MLP neurons of a small language model. Each row is named by its layer, matrix (up: input weights) and neuron, and shows model dimensions 96-223. Each number is 500 + 50 x the weight over its row's rms, rounded and kept within 0 to 999. Numbers have three digits each.
Before each neuron's rows, "fires in" lists the words (lower case) most often at its 100 highest values on Wikipedia text that the model never trained on.

fires in: "the", "glentoran", "went"
L2.up933:562486517484471477521508429504552599511522459567526538503548453502497431494549529410537480523551427468461477479542468569491558423474486544530472484591416495479490477486529420478581453582555534446437520509570490434501581450586493498472442492486477470382475439462526526437491402505516504523446526448567481529526466494536464504494424391379473435455395521421458440534538518494493574448559

fires in: "a", "an", "sadf"
L2.up186:532528519523525442455520504424488499481465521515530468469510393504495418489454532485516589501404634579532457571456528464472476570480553483489507487419534414521425524470473555493480480445511515540473546437428510478427568550502547490437559580528429601588511506394398520473474564465421541448445523544518512523523456354511392484510607492551506456458516530472556448456612418619533573443529

fires in: "as", "home", "bare", "social", "society"
L2.up151:492469518511513490564617489419507507442441476512514476464551494535553564493487416505516568486536542500529459474582570494564481576494513464581393492483526581403459494518544508508418545528445527508541495582418479532419474448499569482538501599418577500456537493489518573551486548566546420461550520574443491536432585620461445545414468529436530505428429462353521459544543409552540602497539

fires in: "that", "also", "only", "all", "so"
L2.up551:556485543443506467495450518560539485537525568482520424533572557589442587528507427607537491537460503473517513532561539445503498491588524499494466494431361536468440443570441562467500460570587568383503453512492479539413487521526531559483505463475462383432451523503565496528609435529508528420511537529531441465466509487499524512502470590627433488474549594454470521466484505465491551444496

fires in: "also", "who", "he", "they", "she", "such"
L2.up269:456471567424396609560553550443512496539452497519538444434590537469555492527559478459465491423401492486568467547437533493468563509406555470417511481509375572466511368499478514541485523526450490408553471433520591545557424541471545500530531555538440537508517504463530373459522513586498481426476484455456531485598455445521478549443516487557437467516579521469506525542552538610498501411405

fires in: "was", "is", "were"
L2.up833:498447530523486454601501524447511497507557596448607458476482486476557461513517565467550501513425496408438430476511486556459524469543546491529502432428471526540505404526491507530530580510424573453495543519518477450554430503543604477659402552501457418416521442462470579496499518512457508462608467512462563475532453464471502512554510436495498419472424475552520571448503470669559553494417

fires in: "this", "the", "his", "whose", "same", "what"
L4.up659:499456492483420386530555561572554410526499450488527603521409460472518475512500501475491548494553510473501491437456503398488509513505567535477549542527468563496473390514442432528494542432465527473503524420480360495426507387487449575558444570459411554533598554541530491526529449558500496468455475520525434402590553506529524451515558519544484578430514476439397490494497483472551464489584

fires in: "were", "have", "are", "was", "has", "is"
L2.up727:437439560480512527522475523568451419467526454606502449473561497492505505506531497508531512443499468463508470526536509526493576444578544497553553522532416564469504549467478496482534489463431539303468573517576457471562408512460583611535458535504402466487495490472561520480544544613550449442515517572524498357577485523486439464510513493462397502482484492455597520527488493555496503500445

fires in: "that", "which", "who", "however", "part"
L2.up457:483528444551332444500541621502497532567482553520488471560499450543547517586551457559499607506491583590517512492458524522516453474500430484432510444509469579454445444470513510575539523451550567456536448475517518636525375509580462437496505488469453502431482551468488497574507622513469560481459464444522543491562517468486570408525520526522515427538494459574556444525502437471451498539499

fires in: "of", "american", "included", "international", "founded"
L4.up467:517593481544523478548568522396534470514485459477529483374423513435576538494457492429507503496479530527508520498525568504477519484423477576506412518542560595453471487484497528447516467463395405447399535489582450528414483575461489505436587640578539529497439579525560563577477431502567439492529545572482474404514483522580501554494457444457466551455513387555531492463467518514561611490522

fires in: "as", "for", "by"
L2.up424:577502431525516424491565458509454506533508535508499479530615421470465505558480555542505540463482561453575549578500518430481545437542559520510522579503494620460478473559481536453446544497521575510483547539459517536464432551452516509418503581547451514455454535536510507612505566512533415421474508642555516516446576547482555353578529522508545510430438612439519474508524390494530434444521

fires in: "part", "party", "parties", "additional", "addition", "added"
L2.up304:469515475470497531468501580460542418517482535487526426460472488430532401503558523539486490575562515524510431466352435482431478408453531503485559450543609503529439458567540493532510448527472467442512510425435520461520423472522589518495469486437467435493450588485550492554546640505409473449570578484500497487523473431488364478537490461524483438439564544502489466510521482507484422486530

fires in: "i", "ii", "iii", "iftikhar", "it"
L2.up313:468539490436461556522507490518469575512490585520442423497455468579521505456490376477403488444461572480430457487440567555580465533495440501448452578496575487592491419555532553514408506496469397538409525476498460430465375509554573503396484495553567582540478512506543552486534495560478600574397517522487487491548497495447493523499543540614449460455556479471471377499590520436541545507439

fires in: "this", "such", "same", "these"
L2.up535:515527531583447482464530524461535414504526489510515425447504579469498399506466495587421445477441446539533446398465571442520563400555472537480452527498527480514420511539468502470525535437449462574538488399535567480463540522490553485441494495499461437512462505501526524563434550577591472525510470546505599464515578455487567414519449557582453560637520478476494570445493521461489455456412

fires in: "world", "german", "germany", "management", "events", "man"
L2.up942:533524399472519506496529521619535487519442451488482486543423549387579451524483456540525533492546542519562448467512516496530447431473501535474527387446498421473509458526709516524506489522562510587431546448556628532515376487472561512461540487510479493493523511390444459462538468574519446512515572461433491454511472576505533515488471417513507527538441523493588473549427421448502531473411

fires in: "at", "north", "back", "atom", "on"
L2.up20:556431495509504338475463542533566583521442538469563514510511542532497554431400489399430557503468499576561509532433448505561477529501537453502589440477456526551540418479369462558439539504568537518480617528524527447514530542501533467526490557479458547451384487586460575516451501451510504469411568527610492470529526411541476521427528542587593546471539423499510495385490540414427444475464

fires in: "university", "national", "college", "school", "county"
L2.up350:599452540483517369479491540528525513476526370523472459538496545399450474595574562546531488542548459421475566530519537569466495428525552523557453461470545519508517503558522405545571526404472473452566508474501426527518462441421527602480511488523553527480465427541560567545489456482386423424452635484468458443495461464505478597505553513531510469479516439524495481506608468521605519597465

fires in: "film", "album", "release", "new", "role", "books"
L2.up588:498506518466454559458606468459503498513513470426497464554499536520454516490494424495523452465439457574544451581531512493569428451484466470503444389520447530488424432526514445454452608366572473526469580517521493475512433541577525512478505607560519523480484527510471491444506550478495499483561537573504424481452474523453583634472525499567527486486490576490589557352578578583588508494549

fires in: "they", "you", "she", "i", "lou"
L2.up363:444458500428521509443530557518508471446441453429474522421576532525419513420526428526472476503413461505539474416517516534562497495477530441466579526458447489439431445433504529545438460547585477513525434473486437499511378433578627499496456499556581473404466473487447447563425479531628474505589515452489431527572503588554519512475526541559499567486619500551530486517514475529549485424423

fires in: "the"
L2.up302:468409435555501462424593453447528525589470456546459468571490466445425536385501559456429544530425491488533569427519469539478448446485530500413504504511454512507421469492555487563521546527493513483532581537525531545470595470495603439556525544519415532491507489496589563445491453450462427518478532574490530550473570511562470574460369426491569571477572452453392581459520534507479519447529

fires in: "until", "announced", "but", "david", "that"
L4.up800:420509586435475377498465550520597508496516510531545461483368526442498460482569533555546553479422533444552562420505548515425526451476526449518513521560568555576537477440508446454494430503506488473432529496467491442544429534420494487558574412452478567514506523520436499434563501440528475511485507550467498453482424592590436538465527508572398546445533435517496550422468443507508467426500

fires in: "university", "college", "school", "world", "north"
L2.up609:399409543425532472440528434598493533499465502463466417464485475512478483508552426603543416517518481494517469471561530574504493539476540459540456491476543557445511531561596452414473465484413448485447473500535458514450517460547620529526439466539499568527559517427471537538533580486470387415450541486439476427468563454473562470413434584509571460427619394413500567562553452486465503540455

fires in: "would", "has", "have", "may", "can"
L2.up532:449387496469439572417509546524493541549470443468453565537574485492513496552482517484529490464438431540612469464500553393454481498434456426500574450492490502473465447462522431498477571481458590460582461388552564495490526484581575485460567542537523484448571602480551497459551517574485444508512512460485533521566536425514549463476455584462543543546505511524439521483532543488524485475472

fires in: "had", "has", "have"
L2.up677:484402500462662518524555540582525529506536454639538480512554541529454534450573460478466647442516502494480461512545548500530478461556514479460489565576444590472519452507533540510475502453497539546487517472584469461525540462503572541511437457593502474468464525566551481426550487513540490529424504442432365489508430438499420485488552517451575491489428470527560434503424491529578441545476

fires in: "new", "children", "news", "democratic", "books"
L4.up245:473529493441435444511535512417549564549493446462507423524469540441508512592505429588473469464530567440529556576558547460488443426504499407419488391524483495510566514494556516472435545565590428593491461455461606437460476448541495513501469604526450458491428421521470438472431524520514488521503472526507517444496510466512521576488337558467558560406524564537561501497547462467604495460510

fires in: "the", "based"
L2.up246:528507457492441507460522519521487473518527454533470386521511458496530513484564501484561415534445422439510508474419484435453493509597506524458554569554458536478336431573495519583515485542491463549495524509592587541544385490496588451460501569566536514514535543510507502577440516453488549516552502541494554552475511435572548567547443453447563526495479417531529440503529479556483607544450

fires in: "to"
L2.up412:533441481453443523404523391545487516473329424500476527566556534532444539552452541508545443489550484478549540465522494478513446506504527486560577482421452500506530442617508488437485540546599487469516471473465560515513422549483664603491545489480459459459500524467540555511558520525480416375495547475533611468561473451502522469557522555520473437495489582474560437524593500439486489435590

fires in: "an", "years", "year"
L2.up87:525402579457476378495497510377548560530424511429578460380485564450458472508534477376425523493509454526548483445538458514443524481495542523519527438468467522469509520475551476450573499489429502546407508459466555491408455508477553502437545505542584530447600522463476488503472512487442465429493483593426506555490476526468461515538573542467499502556491532588488472433512440513427536443380

fires in: "her", "in", "his", "him", "himself"
L2.up324:501528503470457497457493543436516492550452465449522508418418478548546393494505473473492539468528502487376443516553603472455525582478444507476478533435518494449399574560447370443461485491455540584498552512429514488514426535480532434452558492473478505424475565445567509518453514522541443546489443538425490458510531495448464442478491477509510477528444568470492524552495516539482580425419

fires in: "at", "under", "above"
L2.up573:527466507492537497476452537462477651502518489522462517489529600589546527498459547504535531486473553510492495543428534576578456551462510485434518505530551503598523446594397409507495451396439595514475513450595552432397449400493486593438500531558450561481365397578564560447506528546524471530460544562537504490556518515554464411493494421433505593485439504456492443496471467547498555515469

fires in: "series", "episode", "death", "debut", "degree"
L2.up883:496450445514437502494484424591533422517448504459534464464580459548493623604527424461501516434459528419456454591562529489484500461398562499505502464509471547506608401569578528508533556512473418542427539472526560533529531530531454548505540421563500544461561521438468473489459477476531436561549563503496528518562505569430474395523558464486418531488467472565529449424476499584469506497545

fires in: "years", "members", "operations"
L2.up676:482490473534455504464518575443545474585518471540527540516439449507556436472508543393426525556481514539415420527478417574430486491457490556488495507492464402547572510503457477434534480538677511505466517498493549437524571524516524484456488497484576524459497434463509539522494570470447505487464616481454477506537499563423545571507515591390510591507535434537474461532544397527476577457319

fires in: "same", "no", "known", "such", "much", "bucharest"
L2.up701:563483513544424457469499484452513543518529471507556455527547474560423491408461492509510478569544527522463479434539495512572608496524473511521465499437447518421412544495428561475428466455545475453534497543513508463543546588504543431518495533427369519426533525512507454557386492577578492518487581617478557522445543533542471468518556584493557536577542534514537438568504495520498500451512

fires in: "at", "you", "lou"
L2.up240:511471496467531600504468531504520580537394496514496516494517584520478564569550496464507443513547448477543524415464515535474500496464487446534550477514534521522481507501521556486537489464503516435471502521470601533463545416551494514436469510560532568431437526500479486540462488523501434551525430548540558466573488525406363506508526455545527610571602520498501523423542527577484572449533

fires in: "in", "institute", "inc"
L2.up632:532538495500458517364443405532577489529550582447456526471427530524524517416586461495425588543456546471437419579519539525470467467507529490491447475490520451521561441487434497452473462518427450572533506515464586500509469489493513473503510496487481474480486487465481445503591541428498477539485371459473410448528459606497568581502589477535576494481417468447479434478568575560472532524426

fires in: "of", "minutes"
L4.up9:461491490397391560507549495483542593472456482562500392432478517408585487498478499546418526458395441488622552446471595424532529450490462490463520556472518434499494497433463514516508545500486443498570476423478525427449459510472518480414522576525459514518508580473564504615387436584441496666530482578535510535425551484491513470424465506528449517474560488564497460443505553573543526541499

fires in: "under", "house", "up", "family", "popular"
L2.up173:537377502530455516403551518460539483534462484437541450508534434528490463540578550551564547509521457491539487469465469488550624427490505464524501459560431528399447463608458431459427539512497473401389492477541507443427496501513399497493484445478506443525428411506555508496555541502507479481376499535502522513498512573499421432539481516469484515524425516540546393474572418491483543437372

fires in: "she", "they", "software", "so", "islamic", "energy"
L2.up279:411510501421524449442507586513529496511517470534578546434512528462443501486455464447457556511453558585554485493391545517456577486525503487485517562564478541482553555508456460592438504428583533516525496415464564540429399521563537489522559482579513503498478496493520523541489423511474471510535528527476560531450545479526556527492498476557533505469538622456486473525530457427623461433387

fires in: "it", "his", "italian", "both", "individual"
L2.up379:471442523541461530386532578470488457492469460521525536536529513525528469554580429469495490530577530506455453500507562476557511473487536452465479455470500561434452517413459493471456513556462499489531547436476480500467544464543455427459499541454453436527422451529488451560434472582508528479499564441455504504575413551537477501528520437509430377580499445449443583474525540417465499392536

fires in: "however", "that", "these", "because", "so", "this"
L2.up545:494490442450459627506428523512500553528613545542545562520535537477411449542544454528577412423582583531607491468480563533435436493591496522520518502598439559489575456487568496482594450496505578501551537464524419517524524485591415521502515432532490498383467518444602458457572544553506572489462510463503402545450561478575535429477511579524465489584495474437526481450543540513500495493471

fires in: "to", "can"
L2.up581:510368484502545583488563488514508526567387485542485572476493523434461501502471513567537564447476434545538427564421513498515411482497434510526521571526556446437571476615447468472457568586465498513484507490488564516522558480539606548486505509456448467527442535546494624465584552470484455519529471490487536478472571550570524414432543488447534574550379470441493594408514505552451471519467

fires in: "it", "energy", "islamic"
L4.up207:557459477503356493458486416544546527519500479510435493521578499544528436453614443462499503482528504480470572503591504608505458449517521395500513477506576515424544606456494531571546485530517540477522558480396474519475458473507482470505491427467544482552400564542501560525463371517430456454512488384535497575464458530534548485547545571480564501511489572510484488451455507564532581496441

fires in: "a", "award", "academy"
L2.up1003:488524505494483449404491499452502396513506510462538443540478441516457590500551493464536530507454496407571428552546548462404515470402501456504542516493538479437384519457455521579477383528541515535499463601481557481562468551537571622526490452509542566551504487497564562473519552448482492479480502498423516466443534484531547413430549518468557566429430566470557576491557497527477532497603

fires in: "around", "until", "at", "announced", "during", "from"
L4.up369:451495472473557454418531490456542483544427446455509480451420465449452513540513462442517557512458512556551473450421477608534568634512583518499512545508510491540423437435520431456523380529486437442505510526512491458479513438410536536438516394520471495440509492551534524498558575442418457484479579513522509571438525468589457533463537577509483500390530513585456443474489567553490470586532

fires in: "at", "near", "center", "in", "located", "atlantica"
L2.up775:535501539435483397481599525503480547508498437645518482512466499500552438512525404446534584492491534474443494517442457445526499494552519496483482509529574501569558571538498458580503536521524480498452533461519549441548559550484475352492502495541502431547514532517497390519598535560455483382449482527475444406586527382576504486459485506494473459463574556546465500472526489486450580466518

fires in: "between", "both", "la"
L2.up861:551513455519487453505552482445556543549356464503431485512437470556531523459545413504449546570518602571409482554505521523404525433484533527501512599512445593540491568474515465407497585591469488463504480527407457519529605480503602468472505467469439437557518487518442416490600494479406527461600502421532582524469531482424518503474519514491418520478479422564531660538544517615481519397488

fires in: "his", "her", "their"
L4.up421:550545575531490453449437434483539519577537504447553459471547573514526485470403480431564470524569488494505470525519606528572445466455516496468506489453444481491400518509474536519470509514513528491465491494454494487381437547564429569436561654546514461513472534589454579505470489499516440488471470426402456507547495580408447451639487420531573396423490525446486492494495573485504521465559

fires in: "made", "received", "won", "held", "took"
L2.up648:569505512392493554539577422564531444517480581574495561452417448555520498431508507519494424464528538444485545437638524473461527456444466490471563439512409489549497400500519599483471483631558489454480483538496526469551526531529542526490502428481430434422451407404481517567457472505497529456524509459538487492557526458430422480581449560446478496465591511455488523415585518532523510414522

fires in: "the", "following", "new", "original", "2022"
L4.up681:531490445452534506460510469548507511441516515488548527469517528565490491520443625411428551571512420499461464422496532584559420509480502562531468519550477516457472422529491552457585439435517587406525476414538484571496522529518572485513440460471534578528440418542494516476466409508549492455505505567513450446523426484555497458615474438511454587532511528467537552492542529455488458479525

fires in: "part", "place", "party", "parties", "known"
L2.up58:593499472551362582464453546467446466524511515460476382443485595483542453477615562484508536539572454480541525431524535489444516517495438477437511460477529614548390459520450482551596470468453512550524596432487559483599432454522522507482502443512443463460465500560451506513460594419537477427522525476516468552477470538440482494500442488510440452497394475532449554527542455540412558500473

fires in: "his", "her"
L2.up1013:519572409476499452522460534484525465529493472471548476442434605486535461508433520509539591475522527541467445480417636450453475559559487486466511511533590407521480528491477483490539538551468534549528519504469560625395525493540515490482579564549481531515491583518524563533391442602478466452559546413401496452453589456484491507523468472523454605496554475529441537418512501424480483437520

fires in: "is", "original", "was", "international", "originally", "game"
L2.up414:484469429504544516585521451485540422428467429615530426451392446429614509540469488443423495476501473481469423461481572544431480512496619479543517507486547466571502555435583509405450546392433350500515585478598492576558512532528534511524495506503560489526452427489524473452519455399485543563541492528520526458506506481460555420634476434495487488543466551545483561494427476568498502473443

fires in: "a", "was", "began", "lead", "an"
L2.up886:509487570460484468505600509527539447579452539424500484508376366508530450511471434386622557455446519488501452411482495485516487561467423531483581493450597393507510455484519542564546491445505431617438519482485467507509463551520440508538436503486498460469493564525525485499515524405433565520608516488459437500619546383431382490506559460446460432508480527477520519482542420618526520388512

fires in: "one", "six", "a"
L2.up206:504513529491453574456507501525499523565381499541515525433443566524436546523449483521642571488585546495504470568548540559485458537572516511531589491505419493463475531459536547570486506423498465508538492600491549480589513485494565526426476598520486485522510457502452504586507583498438473566481522550495628534552447484516523388470505432438511497451440585519453573509552445720475534470469

fires in: "i", "ii", "type", "iii", "iftikhar"
L4.up204:500513495462360429441494474455455537530490494538502406505553421509470519461526478463601505512404456550533387420513473597470534535539511521524519527496452512429456542486493545587365377524503435586584439524441511499511423451607594565476454459540520522583523523476522496456532544551577543515455578489488480507457501616497482409484546510486556592434604506497546500529547484547537545451435

fires in: "first", "only", "also", "then"
L2.up343:530547649435463529489495520589493552506558523577486497484578504459393555568509530434542481429533496503533470550585544513480542481431496502486488410497471614523485433534403503526442544494574433542482508634511508598485498546560581559467545476520536499488472490510568537488445455561478416502493471534547436566583455452497517483498484525566502557417546487554495548488434488488559449465530

fires in: "a", "also", "is", "located", "can", "are"
L4.up188:476571521576503523406465483476456448460496402556496582566552420514516453535564511430575464448538464501520506504457484458477499577490477468381474425438500596392518505557538505522426446519516448508541533449462522486463515471536465612427527565535448501441527587555563520561552573544396415430509456599500512465562511473534513386413449530419516424525482437488558535445478467539460567481448

fires in: "to", "islamic", "help", "often", "helped", "too"
L4.up736:490565481467488586496459393577488442547426426445488624468455527493490545554426557465640568467417375441473535484489413499594547466510487524496554460464541526485547541511442527506573524537554481485533450471458439544525515549486523498492500554492453437451492533524501596539464443527467525339524497529468516547614524527540471492505509494512530460485457454484436439464539550475474517537602

fires in: "are", "can", "mid", "will", "must", "would"
L4.up509:431452423462452562592516561501525445467492426561553534508496463381425440534485528510544526478500460496560512515447502455531530506546541488536524470476553521447533475516501485516546506606588431459535552583443475469507564445473490515510406511493464481505482537511510605501539536549497507454374467501469490447478615516545523463564459532463563476514499520463543501429448584607486523546515

fires in: "and", "to", "all", "additional", "control", "mind"
L2.up981:583477523529531548422529485612514531572395571526463544500543493501512528485432433421510585454434482542503447528480470573601454481521595520471544516556539526471391562541563572467399520549548495438542613429518527411536474441582615486526471487421443483493448517435446557470573534460461382468564441476546489494503546503538531528482618480517521523477480463446492449457461469405479446426455

fires in: "that", "it", "which", "this", "1986"
L4.up608:388421433470461568551384536503551414563551471480548447431501494547602449477515527517524431471514543546568489498502567570590543518501510392503500527528482531438458454499451551569434441458566563427551516454454587388464441476420458393491516473414532491541503487472534386483619549490468536474459476483499477455467547552535484451586509575502455373498549515537459531448523457592425492597512

fires in: "group", "number", "among", "population", "according"
L2.up433:520456410529499472475492486558543536566471521496466469465543542489480423569526525420445677549541511467431486493404551539465377483497511466475503528571417538483524561534461604418488498456548546477545476537536534543366492503571487573503504534581564485449517519472441564498584450526485507473449559526523553402422488523468389409428545498577553512559446435496540482505502546479436518453486

fires in: "it", "world", "art", "appeared", "artist", "events"
L2.up516:451471507581453521491447463509505464524568451533539567499482527511504489541507434537547448461521483422492482557472496454567564496551424445464486450474464454449471427561630478498578568549527497461503538479546544463527492481513493530475564433545465585494450529570460435519565556566567503375473492477477475453574446543560563527426444505547443525543481527454461548465515474540539503444475

fires in: "an", "south", "anderson", "barrett", "north"
L4.up725:456511593424422386424506520438563515502437487500474520507497540570431446473522456499532487456553534460465464399674534460519453448499486538495560442523542556442442386497493532465449553595438565587353475496455565540478502442530513440511486519542501501496539470492503537506506567464468523473518536512464458505517526554485502569462572614419588445538519497537501484468550442579523517419427

fires in: "it", "periklis", "italy", "italian", "swifts"
L2.up315:517416479541446503533453528514592431481559436418537501535517463538575509498528514573549530402426485453439568550449495467558496507503605431473430415434485444526499521586553463481466571520430484427572491451450400487510518477560469534487440519476522521533567532558529507453507502517541446477458592514544529586616505498498476523535526554522305458521533607526558451554437458454481486470484

fires in: "both", "without", "between", "throughout", "six"
L2.up866:494476492441563531548462492548547453507500482469514574590543400510469440465437456527589560580356502486504502464459589523486510469548517494513473521509449607546428522604442486503511398528478518421458531536496543482491562481525518472489465499502426473470396499559514498558541482507463499484572487501499461459462522521459516497450492588545472526576512466476404636470429557600464504514565

fires in: "an", "another"
L2.up815:514488572467489438442472412506501515504513435527597475440492483431512399581523482458437488393529455530452448487525445533513557499437494540486517453500418527501446515528497552396543469530445555464535568444495540540538393519512510521535527479540523509537467460562563545499473569506385601438433541511488468566611511509530394514546507444488524423519508435519537507456540391562457474494407

fires in: "their", "its", "his", "the", "itself"
L2.up183:458461528521465563465494446477563481574545566499566371496500628499583477522542485571449429522439477421445443334568519468510489464478502496538511491488549521472485477497538513394613510552472443509466492529521538523430499518516553441457470537512537476469512496521547543452423529438523458493536547484548546508526523509522566543491410466537467462521579469454474549418525531549500508443476

fires in: "a", "average"
L2.up659:516439538551533389539492414480541477525518581473516506527485395479518478437494519477552577487478517470513495509568430475444562459488389600541541518524425505609500485471426473537531560589539469510490499487442556462557521435537536475521519444544495480509605575474536495492511559447430409536504480466487487517520533510421493516518508493444473524509502579488490499519495464506544557528474

fires in: "it", "print", "italy", "atlético"
L2.up807:427526391563511548474499451501525434483480552523514477459449482557474396464454469560453531452425611510491536525500527547513572536437555529450507472544636589480443534483485520503497514562592489566444518482512539439524458589451491546458464423379560491542400492554574519450574501473490400551518519456458539568473439501517486522398600510412424468471366559508491554453552518463541505395527

fires in: "in"
L2.up604:559469501399519523407445566481596535543441431554438480439491427515500500516551388477452458508507557537447482494479492426384590493528481467556573604559576448502596479525405461456420471586475548457551549499485583411580492478505566362483572538550496549551480475454453553494555537532497541509505379422423489483470499474456415557452575514518501500444483521557570502458624450479508439403570

fires in: "of"
L2.up451:550511476492411442509508572529553521488503452432406422463595529402486492447445503511435534558529480544514548488553485496444590422468562470586596524525484475531476556558474470482510522496478591484513483488525498429553486560468549555537524553481489632529581586491557445461545493449503457583563475509480461440497525567519534379345543454494539470421422514502506571522564591560554539456557

fires in: "it", "which", "this", "character", "italy"
L2.up935:571414427503383453502514491436514528529548456478628546576443475664532470505551515552524488531468548524491504454541564487534505474548559458416571435465445552468503546550503526559522551527545546440562490449390538515532447500520495452552434508440514497447593489528559517421584523499560445492489425533525420546457478532578538492502517516541406407470477655540505593514546481538599497533466

fires in: "new", "sold", "gold", "hold", "cold", "households"
L2.up122:351415568545483410475463523499548621560506557485510440487426470388490496569431448466537526497501416479447488544509567590502496481578458444515527428549524502467430428637477502597514538454512543429524573541499511409545451410431522480433526592417372539475495581509547583508577449523468502545531542569552473511521461514448492544517482523465506490502461541575620473506466485578437559549504

fires in: "in"
L2.up101:506473462492430565483501512524560487562547494528481449519546533490465533583507511483459444448524526525504502465572580461498552536571492517555462541446523491581468548455402540408386516503431479516578527534480587449469464500505579446509536457484471488500465470592593436495562475534501460593558447488544530508416421488548497426475506592508476503477422461482498447508643564464423533483448

fires in: "a", "average", "america"
L2.up607:498491503477535422470475458439512583435521528466528480484421453522472524500518562425586533501440586531552494576597553482473464544491453499519568443536512511531476405467507524534502456504556481559508573573523567513566464453538607498460507537527447562504503582456447500494490529542542447449530450553549605474561475527456461440459496493486460586447482471436506470479530483677601522525491

fires in: "made", "took", "lake", "father", "make"
L2.up752:503489482434513467432484410553526479493495498567475514527565535552494485422459464586466455494465459512579526349582554431483532458484553517488468456453505540373487512498503565447490528472411510564695528491467548497528515560531499501575561530467485581538525537430486439529521534532525521610499485469495479414552516500527370547537500476512527396404466557477529518474589477517467519423548

fires in: "s", "first", "release", "on", "following"
L4.up167:487500623467483429550572513482570459494538500463545485542554424423474651510435364388470497427580481494471493502394566592513537495528420557535507443551434508446461443407465407486426540548463487534455435518447535499511474523523558493440601512467467489496502494495490485492491462499494457479497500577528508498498522524589463445454516427540536517457434495500490532529467533447474452514499

fires in: "is"
L2.up772:416484563472407450488508553451518414469482550440454431399467373520566469502496571492523472501509520416537453503425531513502552483563491545528545540493470429414536511470544506484538533489421484582460424468443477488477439495611459536609417543511410420504479497434443563463462517368451517482526541553489512576493433492431528440559503483447543429467422552570494535571457424488579507416459

fires in: "the", "this", "it", "there"
L2.up508:573419480521490474538479463549503515569543403514543454546510484567521391593443558488551544518510537485538527486441475501534438512554593494427484544520473560547459473557457400548617479517437498510437543598471501511469486568480577451423527496471513503609489519464494457460510509461530460467422489513565540490578572488600546446513497343543449512445468426465480554505543474524579531567479